{"n_layer": 14, "d_model": 512, "n_head": 8, "n_kv_head": 8, "head_dim": 64, "d_mlp": 1344, "vocab_size": 16384, "activation": "swiglu", "norm": "rmsnorm", "norm_place": "pre", "norm_eps": 1e-05, "positions": "rope", "rope_base": 10000.0, "rope_fraction": 1.0, "qk_norm": false, "attn_scale": 0.125, "bias": "none", "tie_embeddings": false, "parallel_block": false, "init": "normal", "init_std_qkv": 0.0215, "init_std_o": 0.0267, "init_std_up": 0.0308, "init_std_down": 0.0308, "optimizer": "muon_hyperball", "lr": 0.0118, "lr_mult_o": 0.672, "beta1": 0.95, "lr_head": 0.0057, "grad_clip": 1.0, "warmup_steps": 200, "schedule": "wsd", "decay_fraction": 1.0, "decay_shape": "linear", "final_lr_fraction": 0.1, "batch_tokens": 131072, "seq_len": 1024, "doc_mask": false, "train_tokens": 1290000000, "steps": 9842, "dataset": "wikipedia_en"}
MLP neurons of a small language model. Each row is named by its layer, matrix (gate and up: input weights) and neuron, and shows model dimensions 320-415. Each number is 128 + 32 x the weight over its row's rms, rounded and kept within 0 to 255. Numbers have three digits each. A neuron's up and down rows have the sign that makes its largest values positive.
After each neuron's rows, "fires after" lists the tokens most often just before its 100 highest values on Wikipedia text that the model never trained on.

L2.gate239:144151071082117081144141133129116160100125091162092180168178106128049092123114146132111126084125161049156100216077188106131123086138099164122060068117175150123166160169097154121141182124121128159123083171162104126059149126125132123145099193101089171125133188125187132151207146155124097132
L2.up239:137094128128108131106151103107126142147114106123147150151111075138074157189168135175136147092140173079151143097114112131139085092116158174133162121137103138105162099143157131094133158128134105143082143179137113138108113183168112149150121189127179127090079200134137124146190155141123121171
fires after: " |  |", ")", "\n", " |", " | — |", "."

L7.gate810:102189082135160120127131090187153131122174101117080157114094133115067163135139126118181119122182117147165181148143141112144138132087103105065068157164167132138127164085156155168135137098167184165138150136116139132163129158161165164143139132082121131147121168192105180158100155128114163151
L7.up810:086150087118114096129108102140111145080164106102108127080061114102137167192159183079136116172049143119140119180124101085161121129108074068155118095107185092108197187105153116169139166121127109165127115167117102113180080153154157127144162129121156110142102154141122211159145189094171152121
fires after: " |", "\n", " | Upload", "; ", "|", " –"

L5.gate761:114098132145133144134100133120108126136130114088075189097119101146158138098100103163130091170102089079176145130122173112103109159127120088056070164104098160144095179074159089123172147127159089109129123191179163101142167169174112100103135099158138142070109145131078167053093072112119051118
L5.up761:108133168126141181133145156134092118088134103162136097088113158140146180088118077144188143174118125078096092134145141149126138112147166126127091111077169099098082122146134112089135152111107110130107099125162083154081250097105105095128169158132111115124169130115109098122094105116148109121
fires after: ".", "\n"

L4.gate549:131122088093129120096098096095071111146136132136100143134144168139067094123107128137127162108103139081141149132231097093163121136124155126137134125097177179081143120139064123148125173123130113043187109102134086166134133109090142163174150158159149158098170122141127080148145130090141146106
L4.up549:122175115167111128149148139139148136163091148141086130143145172123147117144165091074092142145089156124102138127106125138108138168107180123137144144131101059190099113115183122130186114137147148138149119140158109113064118143167059129151117087088144070143126145139115156103137165148081078138
fires after: ".", ").", "s.", "ers."

L2.gate658:151117129062125119145124148163111136086125077148080147174109142092180119125096137140161147104104103084147126126132071095103135084106139111082114099146148157107115088128164119140148117101137161108074124147099121115098100143141134148165093095119166049108086097128091109157124116141136109149
L2.up658:094092094127169150140180107095121141133100190126148111124126152117141114140141120088102144099124163165152147071123171136133128163154181131133120109161149140084120172182125174112139141145142160116182109148173135164193180102118138121149142131122140145103125129103109072151114140149139088153
fires after: "6", "7", "70", "4", "0", "5"

L5.gate413:143130173125088172139125124105125088116157134094111125149155074134061104112118112169128157140083135058131130195100145183130116114184144100114107125157125182111157120134115191090128146151149086185143138115139141129110136126111108194108186167109184080082106150129119180182142134120068137093
L5.up413:155130084155134176157164120156111189159143128185062126132124109129145115136106082093126143105038086074157116211177108111125124157187134111127126105161182135180103079120135144051143104138090127154158117075101102054121114168091197086109126157167144093120130086127163120123114130122073086148
fires after: "."

L4.gate846:165122094127113100159151091166045111105176097138105107151198111089043201151132052158146174080151140141120096123143075127117159195085089136160127144118113123112184090104157132136108083114180093092085131141138085122112107132120135104124141121136097144111089255127137184159124158120134155080
L4.up846:152108132064164156183100106181143129080145134151159072116055147129072178091171115135158131190209155075137124135124117080122143164091130154115116134123116106124156117088085180097115103094126173105093127138129071110162099094091106098067096118117110152126164151183138153157109154116096128132
fires after: ".", " |", " |  |", ")"

L9.gate9:143110115177170159210215115083135124077144099182095092066086156102105148124165074129161131127115088119173091152118184150101120136178151130218107097158104050126147099135083098103179126121163080135156195119151122117049112137157165157153141074149151129165107104055106139147134071142132119123
L9.up9:103134095096143139080134169137127147056123095134127123118097104121154108183116130096191125193086097176161154169104135136110070167126078039146146114154108103132102120172061067113189185079109149154186110148104091127114082079105113106157141106159107122119106174118130124213121116126106136083
fires after: "0", "1", "2", "4", "3"

L5.gate73:125109138078148103098112093068172197134208121107121140072158134139086201123066142136125150167120124113129112128148117069061178142196148161137116129084131170158114094109039103158073095184098199045120093142151147105103111116114150187094121132120090161134129161144125166108104138119143144092
L5.up73:179058110177106157111079084145051127132086182098101099162112081082111102171203129152119118103160103107137098097095117140118158111132116121141119157100183145141164156154147137115174116081110162148073115097181131146102095124122090132139137107112137177103096089108112145119173113113170090137
fires after: " |", " |  |", ".", " |  |  |"

L2.gate31:171101096109120170126149103158129126117078110167122198100123092133173176130205134114128115200114106110171105072140107149143152087192147124083113121141113099178134141134130133112143167072167106150144152112129088103113143165120184138201139132129173106068147111140171183089125102131165088124
L2.up31:164114156145126139099108113174139142118153156116080113138071147104093175132161152136155195130089140074214132116099152199127111115070160095091148136097125169099154203144152171169101145150108132149134158172115122132141169109075172099106123147087157110162102088117123111113108089168096149097
fires after: "0", "6", "4", "5", "7"

L2.gate1080:154121127119112181117175111116121112223117196122105116084111121176111138127122135192138134102122124110169156095137107145105109146082152111126127178137116143101101207122132151106144130125116138101141144145137071169129149106136195113085083128129200077140122124124104115119150111156152125109
L2.up1080:102150143106151131111142101117105147057127079187166162065152148151114107144159089137154149095125139106144121114141139123098124139144114092144135088125189130092157173130121150078178164216145186128155174157187124087111137113126096109148168186126175134121167112135181167133157099128172182050
fires after: "7", "6", "70", "76", "5"

L7.gate384:165119134087157139145098197113126114132143123095148175124121151109055120110135118144082134058077155076126101096140080146157117155151098139144130146118157152127117106072158126121066153147068154135159193118114144112054159155103151109119154142152112080151145243114110159117105089164140159105
L7.up384:151064062123154104142107185123135133113125125029135141107090105138084147133094060152088146126037108084155099084145098080161110135144154108120109140067109175124101090124194097124148153138147116110115125186120134114147151097115093079172118144087146098102154140192148123071151118104122106116
fires after: ".", ").", "\""

L5.gate1025:181093092134115155096130082129086052136146095107092116173086129156100107117089192155132142111097110117101155156089060175197166192087116098143105073166062143139158151118137123078144094129107105115112173174117114099103129141157122128080161166143109118093126151141075118105166130036095068096
L5.up1025:074157094132136152104155108101140116112143121119160172150094218168186126075127095145169130138072155061128193175079121192139123112135129147152092104142112114140118085115171145076153099109092102101171112139135119162098157135115134097142094157160092123078074163105123077109116071128140089138
fires after: ".", "0", ","

L2.gate964:174146095180142137139055141165186180096143099142189121119167090123106174117137160176157145152081117194120138138112124144084119137109147111080108108177140199188097135100071102151115127155168102143153082108136148150120121126183079122129101125136180106105102180090114101083149159122077198103
L2.up964:072130188147064085124171116056120141099129168104114109156111120133114099143037131108159128111145142089164203085105148136248095043121105180143130141071140133044115069121126167120138126095125169153142083146208154128126095084097137124125144088126127168131091051097117108142177063194159140139
fires after: "\n\n", "\n", "\" ("

L5.gate444:097091104134134058153115124140145148127157100051082118131084093057038182122129093176142099092086135125117047122128131104142116174147096163134139157160095167125132112099101145154100092078145145107132127144152137168132147119117120095101155159157081181102097103082128099137206057114135173108
L5.up444:158101153157109138063114105171155153101142122061114138108112079064055176127123082181082141133120053171136125102128140137120096040131172133105156108102117159104154146131076171117088203126132109166122082159167139117103162144141100146052109026157155120131195174170110146149144164143155110076
fires after: ".", " |", " |  |"

L5.gate1277:132070103129179128169135097086129127114112124100128090114095126175146110139143135182120075146066208082131127174171150216118110145090132106107117029092077147139101153111115090131118133101104131085107149116132126158096079161137127122078134120115093139168156095130101152170123125125096131118
L5.up1277:163141151128103183108102090141106156195126109104148129136172050156148127140142163152107034153107100183157158149180156123135097192152143119116148085150131130131143166133096138156127135104131130181159148153118138107126119168119194110083146143112135131161140070172125151148118140086149059055
fires after: "2", ".", " | ", "1"

L5.gate235:164135116130178140123112129094088135184167098084118134146118168156134113206089117080118165133100078127158099120152126158141150227082114149137121135081122146135108137162055107055111099086146132127166100135094183173100110098185152129132097114134140144087116138110056132162175097164118102128
L5.up235:183096167148158077094091139162141126101092123130155159121096112119118114136147133105113170133135176135127148139108133168144133127135172132125061121138106198079145129146107108112089165133114104117103072201173209127145146174098132077097164125116178171155098154072137091169137145124147111148
fires after: " |", " |  |"

L4.gate1170:164141108100129136117125132176136183144178095091125096128142117101056151144136117119143135202190125086159093114107070182119116201119119155130157125061124151079102049147135140132130122106158174104110107136113164104150111109130104127084140120145134137067098139150174130101161133130142154141
L4.up1170:167093092114081125112077090127106118107186093146108092164129113125108128079072073122173156105173123064140126144155136093129136170151169130113121084121108093149181122129152172168147113072134153096131107104142130081129149116144070133112100107130131143139142141140176126146181114173135140105
fires after: ".", " |", " |  |"

L5.gate193:109162162121124114130141210150163133084109083104146135152091107085074110118095149111180146130120085099046200170176131097163113151125144106062139133149140061108145135166089087124156161097142136195119140110210072088111115142085143161079159133093071161125149136096098132095131114086151158152
L5.up193:113120158148071076144126066161061127089088108137024099088114130058243123156167175133168101156207143164105157106150138149109191103121096175130126159106131137139134072110069153086175073097149160151104111102121122128118113160157169145163120136129193161105130137086116141153114173090147136137
fires after: "3", "4", "6", "9", "2", "1"

L2.gate224:101099139095088136174100088109132049119124099108104087142112077056104174137127112139135106136138065130113087098167043162121106171106073096198140064115090102073168067136143127121180124050129144143147154154164083144135118079097173104095100095219093157080171119086129162131092156142196118090
L2.up224:101083144129076112164096110101125069136123118120127083138128074062120187138119109141155122148122095153115099071156073119141102143102088102178139069129068092062186105140131118108171147058146143136153164146169066147136101084109173128099142105221088159065177125109088155117082162166212124050
fires after: ".", "s.", "\""

L2.gate463:136143075130109169111139105176126147115128154156113190133149194174098136178121192128114153093087147131186114127122109126092102176132103153136123164120158145092076106153086152114115189095161135042087077104143129099069156133129127109144134129122121144155132170137114141128147133109140186118
L2.up463:156133111161103136119123126159110126116091114135099139155130108086169173120092182143107123187166172118191136178093134131115172100149126115090103068173063180136141176148075124138154113072122126166116066167160068068148141155120179091141125087110149054140043114112135119106108147103123171114
fires after: ".", " |", "th |  |", "\n", " | N/A |", "%"

L2.gate280:114137082121125118142088132168120192118162127094103129051120162118120137122144081132142171102124145096153143141136077196084125133077135131182130149102182105145083150184168171123125146104138122127091113140078165121095132127107070143109093075135153102071069186077111135176105136128167124091
L2.up280:139140139142099109138067151132080126227122153152141167096147128126183172129133112108092177118121094083137143139117152159102135150078110080170156069167166116144143143070123188126137098166112157102062122136145106070155145155092110129082034106187126159183081216114121154158187197123155156111
fires after: "1", "2", " Par"

L4.gate972:072187080128197115190062133118108141156130102095124203100111147164108127158069106158135057111161154090091146148155067147132143183082161136067177104133099113146070124119169119090158119082142140189159160088128130080106133076178135100076105104174179157111126195058120130104148122144092107125
L4.up972:121155139108096122100130102149056132160122124086159193119150150091149158171144101087036140100140139142115143198168120131119160150119123063125098152132116163136099160095118109106135114143141185158175178152145133128111076178078156129109092123077165130170141102122108147148181147153126185135
fires after: "1", "0", "2", "3", "4"

L9.gate859:074160126139129140102167165097213103161118071132136128145143180116069084080046103125115125133130165121153114152089134152128144098083139138170110190138111094177133158094166128104194101151124125070176132092150150129103151105135083129147180149107165133138137170137046124073152146132066148119
L9.up859:110139142136194120190120140156142137147177150087117116136127095139121129130204110145089152130100162041182070133115152172115113081126165155110143147097201116126154117155032116122108145131082124127118147145190170156094094132126143145124158122171111145097177119172105070144181157186092124064
fires after: "1", "2", ", N"

L4.gate823:156103136107080122155117115157120056117131124102174167102121140093110134095110081140196134161120172116048131176110153099131154110176150135107081149119076079135108112157125098101141167096069160155117109088117141138109113100112175082161116162089143134123082118110112139152153118106140124108
L4.up823:110118141142161110128140133096139121098134115161075179073147094150162175135168085069177190109137115124112122125152152144116148146164104118121119053153124131149136066140125162127098078106173099129195070129122106180134092129104175137129185172145122156025156100171119133127137082071086125138
fires after: " D", " d", " | H", "- D", " | D"

L4.gate963:141078117038150122103074114108144110105165096101125062163053173101039154108155148160100146227137100087105141164157137175117129134157166197100145109125170137145045138102073149132196101117102125106125133167116145161146156138103126090055148084075149096120135112144142135115160085112115090148
L4.up963:171087141093087068148086147151129114164171111131124085151124116106053177125118110132123201127170109132130173148131144130121079170105122116089134189110130122161115131104155114174086118126138122095114123156172106138145169134108079191077130092088063147135129255114098165156165148131132084106
fires after: ".", ")."

L4.gate241:108170162127122137148131143129242134144176091140141115089089125083157109144186090131183123159124119117108093161140145126178084119130183072063097129117161136114109121135161085104127107149138110147073160098092141155130197116085101066124113138106145125145145161140183087148118159136099172104
L4.up241:128123150055133080099139125148167121138153095144176140156115140183096150172149139112191160119095111181154088151162103035100153113183109100099141123168121105113077162179147152124095123200168152101108154144152149136076101121090162103167152101189118134147122107120129113109122071142155120119
fires after: "- D", " H", " E", " D", " d"

L5.gate1134:110141082119163065136191137161111158090132114057119122096134141090152123079129132172143150162112132138099155127114181168126135084113134108074114117176071111174152096171138127134133139124146145124189083129156097105095099136090093137157172113100120171100120160087113205117084120113133120122
L5.up1134:089126089129085128144139116166103172119140150146158137141082084102131146160174041218141128195124117087099076148122110152108115082100144119094135139132077200123109179137171096146172128147164124127157092113098106122116098156094152115162153104080150136129134165128128148137105142175150127130
fires after: "0", "1", "2", "3", "5"

L4.gate979:130142059238106087058153127178132129065130098078132128178150132126152129149131106209148036176092147174118126119198147145129066099132105156116139152109131136109135141086120136136133131158158168091177133160087145139092148145088124127111100187160116131122134195133097198141128135134160139124
L4.up979:152115126109141101102090133158126142148124106127117095138124140060075119142176123107122169132136122137141102106163170207149117119177064142105165136115137049102142165082102166145185127154086148097102178152150163162146137112124117139163145168175137171160059127128149139151130120155099126058
fires after: "2"

L4.gate450:168171118168165166150086104147153145165127119098094144113131116148150127171112125068118155133136108103052121122095048129168138149142083100085093138158151184142075180176089116156106153156118134111142114149111113125124138106119127111129095078100186070160168098106115126081035141067153129133
L4.up450:022147126149176146158069070135126168142130122133126188135101139088133150156139115160130151038180121138151141113092135120173106160155102111108105204136166162129067159172148073123179114181163155143151153102108123138115119165137125108083130088086162106168126165111160091086158189144074125101
fires after: ",", " ISBN ", ".", " | ", "7", "6"

L5.gate191:124129094099125118167109118171094168112121116137078093091128111065122125133113128095079155128130133146188115170117178118077130169093089121053100146124153096176176146141079125105169152092135142120130166141079058192131169111211124138125120094140154135130149187152150100125077148115172109123
L5.up191:135159123106100066141132142098131171114135097082171093114170125144121119155154140124144137168079141159115155153184160165166091118078151104103117146143144162110169119091101094183132129154068145113148110121097104128073132118134153094093124102131081155143152041152109164170115107154177145195
fires after: "2", "1"

L4.gate243:102106136153112143115123154150140121127153089124130171147132164143100094149135145146155155170143143099172150139156102123098195089177133129146081166108115114095059108138077099176127100118126135169149102161174116147142147154114137144144158119148173115131134204133145159124117139123197115132
L4.up243:136126147181082109150119150159160101106102124187153178170118088105174123111134105112122126133113116120124154101124091161188118153075150121107109109142135166072136119118138149127147181156147130111071137156154133089097119144104089206152124138108162114187168110177123142123118129115171125098
fires after: " |", " |  |"

L2.gate500:117162140177082109121153117138093087102174169120092200086132155104132138112136119177189126083152151073140160119083187156118101130134081106159130066104121116155182082115170167164114143111130122092094111132119103147103095138151175166130153138169164109076137086143158153176087146153088131080
L2.up500:135165150153098104124114117114085086121125128133105199119142159070125138122125109147216138144128128056087098131078173127129106110112090065151166097121113101164183094122150140149119105107106129094072098129137099143114107146136171167125171094211132116077137108131162174167092165148104097056
fires after: "\n", " footballer", "\n\n", " player"

L5.gate298:111117112151079117060144086111189120158115112115120168116117083131108139174079118153128141154120124074153139121089123159143212097069076127122166141128117136131161185142151112114157120086117095114135102138147142141095167159105084147120104107133148075169117080168125079105131125110100101105
L5.up298:138097121129134147137096172078049124174176131152162068134137055075129106125158145160099110106134160150114151095086135075071101059109122098139071199087064114143144119157076159092081096090139128167120126092171132169084134162101046121103093117145172197126125156130111116088138147148111128101
fires after: "."

L5.gate1218:135104166118080164119117170058131119159094127123088165168145093159092228130161114198170123120157148096132098157080110142117148177138143153135147116081115108134140157090186138197117075104161103113146093114192104154057130137111105103084144110124126144070147214104121147114166168167156135114
L5.up1218:140095138186147133130126125144098110133180114100155102112152150160132152141114111088116206121114098121126194088144179122142059085094083104071141102154128140119177140134147159146189128167121137074092109108080144052168104093149090147077144081106117114169120206149157160106112073062143147058
fires after: "."

L5.gate1315:075096068138138096093101163060133142131168149146044058152073128147120098181128115127136191156098091152115118071102065095086122087122121171139157128150130160152109140163105113097128168102055180043155129150133140110172116120090097158180104124143140137080093187068173180128165130145154103147
L5.up1315:123137102158070128166120127108124104137160113168128082123127145104156139133190147105136132137041120127097224103134120105095113144139164136132184182106136100112217111137118110147153089077127140063141108155146079114140138104120078117082127095166130116131165083155092140120138124142210148132
fires after: "1", "4", "6", "3", "5"

L2.gate572:112064100139074213095110142132146137139150124126134125183170130133074108120121164155129127110071154169125129148129141098187091169152145100129162083182149158082078083159134091087170216103109136129101140139149101168190134143200125137073120131190139124184175117193170095115136153121097186122
L2.up572:095164138111075133083064130189100142104180151153162138188167072096162108134164230191173097135151113127095157130064112066105135121134097079126110096095117132129143089164139095146119158055164163113144134149158065160142131109153172121110123090156142133141126178150145123112119185100123194089
fires after: "\n\n", "\n", "|"

L4.gate1116:098104147149190120165172133188132093147148113144129181085098083119133110149147177144187138106128123162207136170072130132072148089112184135112104074106101121082093101071167136110148141142141095145105065121139190143106142170146110051099177111154156181165156117145232126069193160145100176100
L4.up1116:144121108132174103163081146156106107124091116156167190156083132145103076186129161123095161133080100135193144144120097093095133086209191148176167200153077143100099067137064155188136139103155129140095102076216138132112104151192179161109116135165136170168131129161175074113141141123210109157
fires after: "\n\n", "\n", " De", " D", " d"

L2.gate1231:096098108081163119159158053163184173127124128112091140093131119121136170127088124106123116173104076139112150087157108098095112110101172094137127135162104070133119098109103093133140102136113137097078151104091150084179170134117102142160128123153091142190045203120148179150188135093135144073
L2.up1231:085099126112162109124160073172175126143111131111062118088137109108146212101096117082143134177116072116115141102155110105090113129116172125131147165154109068170102138068136104145151125128126142107058155081069163093147145134142092113174165136132046174179057198107138170127163101108120118098
fires after: "\n", " |"

L7.gate42:114150112128156137152179158089122173146104125187150156165153143098209150139114122075126116120196105133149098131110103116112120151116095117105142133122124105162144139103166207133108188134172143124143165161117137144132182110035082110107129107142113145138133127133098049086092134154133176174
L7.up42:152182116096168127174091088130172120140110102138118113129169136124121137155123115103051090090176075065120105073145091150159157109101065134165092234115162156084127100115079111165161081103100070137130106166118195069077100128094035140090119160123098080136133189115067131176138117087203087135
fires after: "-", "0", " | ", "; ", "3", "ob"

L2.gate291:149067142234171175160208134098065121133127094114104179100121109159101101184093153119172117169109135149169176105140067127112135139131146086127127108148162135146107185137134133137135118142140125180143100144078120136086134111099119132140165152078157112106060100165132140086182120148140108124
L2.up291:151079137117133155156121142117084103092111182171124106121138160091213125132119178176092117173023147118099114103146095126121157157059105153149110103046163071117126194100103090205077098145167135156086086134138133109130124116140135161095179176185138168066161130147124141104138130103155152087
fires after: "\n", "\n\n", " Croatia", " Men"

L7.gate68:131134210169104127076151125122090124115115104030161167134170127093105151092111148135095165139093100127151084152140119125096128139142137152153133145143150138132133115159124090100111108143155119126138138128133140062104146158104142108122195085113136080132133238150054179143127118089148126160
L7.up68:164069146144181178153081135136144170137080178079100191155103125075153100097138108135143148096078155156111111097107150139169118148112168137145139084138109202102130122166128165147148163141092119105106076119102130122083172170148140141137165093081147131103144229086129115096095118121164170111
fires after: " |", " |  |", ".", " |  |  |"

L4.gate1002:139112095085139111133072121147129146071207171112093131167125151093116180143111067180136164138163106062092104141130047149080120177080092156091121139107135167143142113086090150136117138096184103106085120189179106132100104139100053127039109101112097180120107175113143141151165140076143140068
L4.up1002:156085145078119167158074139149126136092184168158113045141072119102108168138080113160093124162194130079148125133118128081095151111093076158134142133112181102155146102122099155136147077146171156136105123151173075165179138125126073139061111086087121114125112079136104156112129130126122173135
fires after: ".", " |", " |  |"

L4.gate1270:110102106085124128093132104126070124158152132164102137150154138092085160102080133137100085066101124149150091100118186111127160194132158152135130062159126122103105159082127084144071104150150171157102126130112139097164036078104137085146148101104068166132113065114108137083163097181153129140
L4.up1270:079187061190078109100118070143100122145091113152121157179132104122118101111177125208165131133073143144113131137135149108116140130110108194119160144108133088174078147174159160167135098162142138132107174105140155106116135122124111122125147175156137110107175084158145128104142134175151165089
fires after: "1", "2", "3", "4", "5"

L5.gate272:130074085136111148120103119163136160136170158088082084180140116078044205167115067165117174114105064077158122142135134136125136196146162194130152210079115164124151027161102150163128155113183167103091025184121120148098129174110088104057094103109125180129140170107144128131171147100128131120
L5.up272:153081117117081110083106140139106136139147115099125095156144100095091211138145062148162145098153084113117116126115179137076117182091127173160120147093116176116152099114097105116133126130158120101155092131108116101084116152096122112070117130118107141174112211122130177146201158116179101103
fires after: ".", " |", " |  |"

L2.gate771:124131100191135123094114140181089185146128118082110165086146054140141158136143159156243096169136180177123135125123089158093140126125116067120128161196115131132144102103153110116128101157140141133125113095094156149116111142163117110127152086170182101170099125107135111138136150121125175088
L2.up771:132145099196108149129166134168113135116181137087113115113120085127104129178157154146164075139115163164111195113107113146137172082133128090124123137175132079088109105109159111175175116177167150071127131055086184154117140139127136120133155056144140118162094111079107092149124128130156168128
fires after: "\n\n", "\n", "s (", " '", "\" ("

L7.gate924:163152140125109075134141083108156111189132112185112141196111106118126090095073094115154125107142173114077112120157122115142077167169136101155154144156147150140092086151062045185132120173149108092167134141144111175091132110151103060118112124148155127141156065098137107098122110124050134136
L7.up924:127114096141148094104121127111118130158154101138107149179100132129132088104080130155141169109133192090113144109090106183128084126043110155151080131082144161140144076095073099160153102121127139093105138126102128166113121117116163175051097158122149134160132035125101094101097113061106168100
fires after: "\n\n", "\n"

L2.gate243:129167082136139153137059149172156081138134100132148101140106076125113225076095139176197108143109184147069172130094110124139121148084154134044080147149080116174133140160138090076110106131174098102143060124093146127104131135091096156151150099151155114134102177097129112135160129110119135116
L2.up243:154132087183094082096109099132157154076122130126123101127120119138155169158132110112094084129186137128142158108167147155122136133044081100090102170112121117156087047156126077113162085081149085175146097107136111087147088148138118138093195136160166184170139176136164132134140094123202131120
fires after: "\n\n", "\n", "/"

L4.gate1226:114133098174071093193112155117134174096100047106121168064133120109128086114155151132166152176121170147103131136172123110124159157144085138133077170171087120089161103173153150141117144116142143197156077164104121173133140150124086118089147152117155140172145126107085085140135123145177084127
L4.up1226:114146169129092139188149118160070116175153183142186127147170093117146185151081161165084166115074121125154160120156124156109115106143174139158120077087170138123174128116149115116124143112165160148096147170105122127181128087082095154171095167123199085097124160153188113058164126139156133143
fires after: "2", "\n", "1", "\n\n", " |"

L2.gate139:170131109096157063087210095178078165162136060170161140129132146140160113068128119114107084122203111148091132159124098106142147114132138110088138170140084107126102136201080082187146136162098169109097094110103114151130119047076137077157118065156122111131158169126124085133129117152185084166
L2.up139:168120130179098146202085107129099142054139133168102163166136126071098099085124159129147132141190075126151161111070114147125133111144162080135075140154119133095153070190084135143107152082092122089140112083187093135168142121112060121151092198174163125161116187153155166170160145118136147154
fires after: " |", " |  |", " | — |", " | N/A |"

L5.gate913:092109112115180077125108117135099119056099113051125155155152074136063094058116142133116132099172114148144097142118129125098104158164073167129213180101118142085095096132111079135136141072153081093116126138150086115119043175093128098098117134204077153127079236101196101121190147106120136107
L5.up913:146136098154093120188155100156129036161163116139126185119119148149144178111169102192146119039165092088140171114123133178126111106144104089197135162167087113137100193128143045145128127099203139133104103131148081142156135132113143152108156145089151127133163223128124151134159125130092145152
fires after: " |", ".", " |  |", ")"

L2.gate988:133175170076143050185115154131142132123101124065080085147068129103168139115138117134084117101124091135187080086173097158118148152127129173224118128095139114140128078096137155100161133089163087135134153148159127118151128089180103065090118129081071171082181109125147155091106097141147121141
L2.up988:140104111104147194154128065101118118117178117116151189159133105129148169121102155152146133081147091121169105136128126144102188176089126107117121145112130138171194171171113099158113108122168050115161090168101128145086145141109157173127126118114137133063105168137134152105072121075119088101
fires after: ",", ".", "5", "0", "7", "6"

L2.gate264:115127157142163141118129105138127175139091177094071126110148136114159188200100181110113168130144110131145114095165110151068081094076117060110129102075128150089083156066163115135121140132116169147135148094126088091129170132108172113086161147129072197183087111139120132159179141124121070128
L2.up264:078119143108202128141149127153129143100084165117013135098116172119143153129088174119091163123118111130147101157182109161067065139088079048133112080078173134115125146091124105115125150146132193167134115118199099103157169106103145127119150111117106163187104113125120109153189139095107085070
fires after: "\n", "\n\n"

L2.gate0:114140097149173102119115182133144136080136101162180096164145112105092158134121174131116119144165139129173135163158152142095117080181087147067106111210141202067172147117172124146101120103090130133134044150153098152100125143142161144129135089095121173182081163098063083096185103071124156134
L2.up0:098130116158148134155102180104190129080105074136138108160203152145135125214109156169097103141201175091157145152163134167126096199117101177089143160142132138089110128100099158145074096095138092147106084112104103138191099114131138139113080101093135145156105173144121089110118144131162117131
fires after: ")", " |", "\n\n", " |  |  |  |", " |  |", ") |"

L7.gate148:140176106118171141120170182123107164120115113132121121145140129162133096162142106151155150057098117136154175052137052111102154089148139125090124175079181104175115104090110145098133149098110130081098108086100137099114140158156141090098134167103163092127131146136109140120115137147139076082
L7.up148:083161163114165087146165135157097191115093122143160154142142123133151135175098082133097141106108071164132181131165119137045099149063199156132140148123141120181115108057103152128163118083156148107119175105149111166120056125165116092115133172177133167093073163119134128132139178123133126069
fires after: "6", " | H", " |", "4", "7", "er |"

L7.gate1315:081080092122144134187133103164213153110173033127100107120103152125143145067119118163065112059095158178136116119173138112150119137096123137149165125144195183158112255127126083124121091076156115179159114160118081159182094128161121092072121131174143065103087093112142128101120099183173102119
L7.up1315:187119091109106083147136130105140120099167077170135112086133146108084117127144062142141137101140100161102089216139134088158148130138123144118162088135115113131109168164173103096128101088065138167142111147057141117146115100161150095103148112132119113105118141108123086076172145120120109165
fires after: "1", "–", ".", "2", ",", " "

L2.gate35:149158136132104116134146122084109132097117195098075151176082135071122122153113134188122166117134124096129129154139217089107126133117148145131087119139117124159171162099126166154133130141108142172138134171174143116174123164134105128173147110115138075177101114138194179154139187144115132111
L2.up35:110164126097138155091137159075097097105220154138110159105125091096137179120104164123159129101088090119169076109146177077170126165112121104122174135108143086136166149150149136157180117126153195188146129153170114174188136089125114147175109113139134135167119104054119123154112217115070126074
fires after: "\n\n", "\n"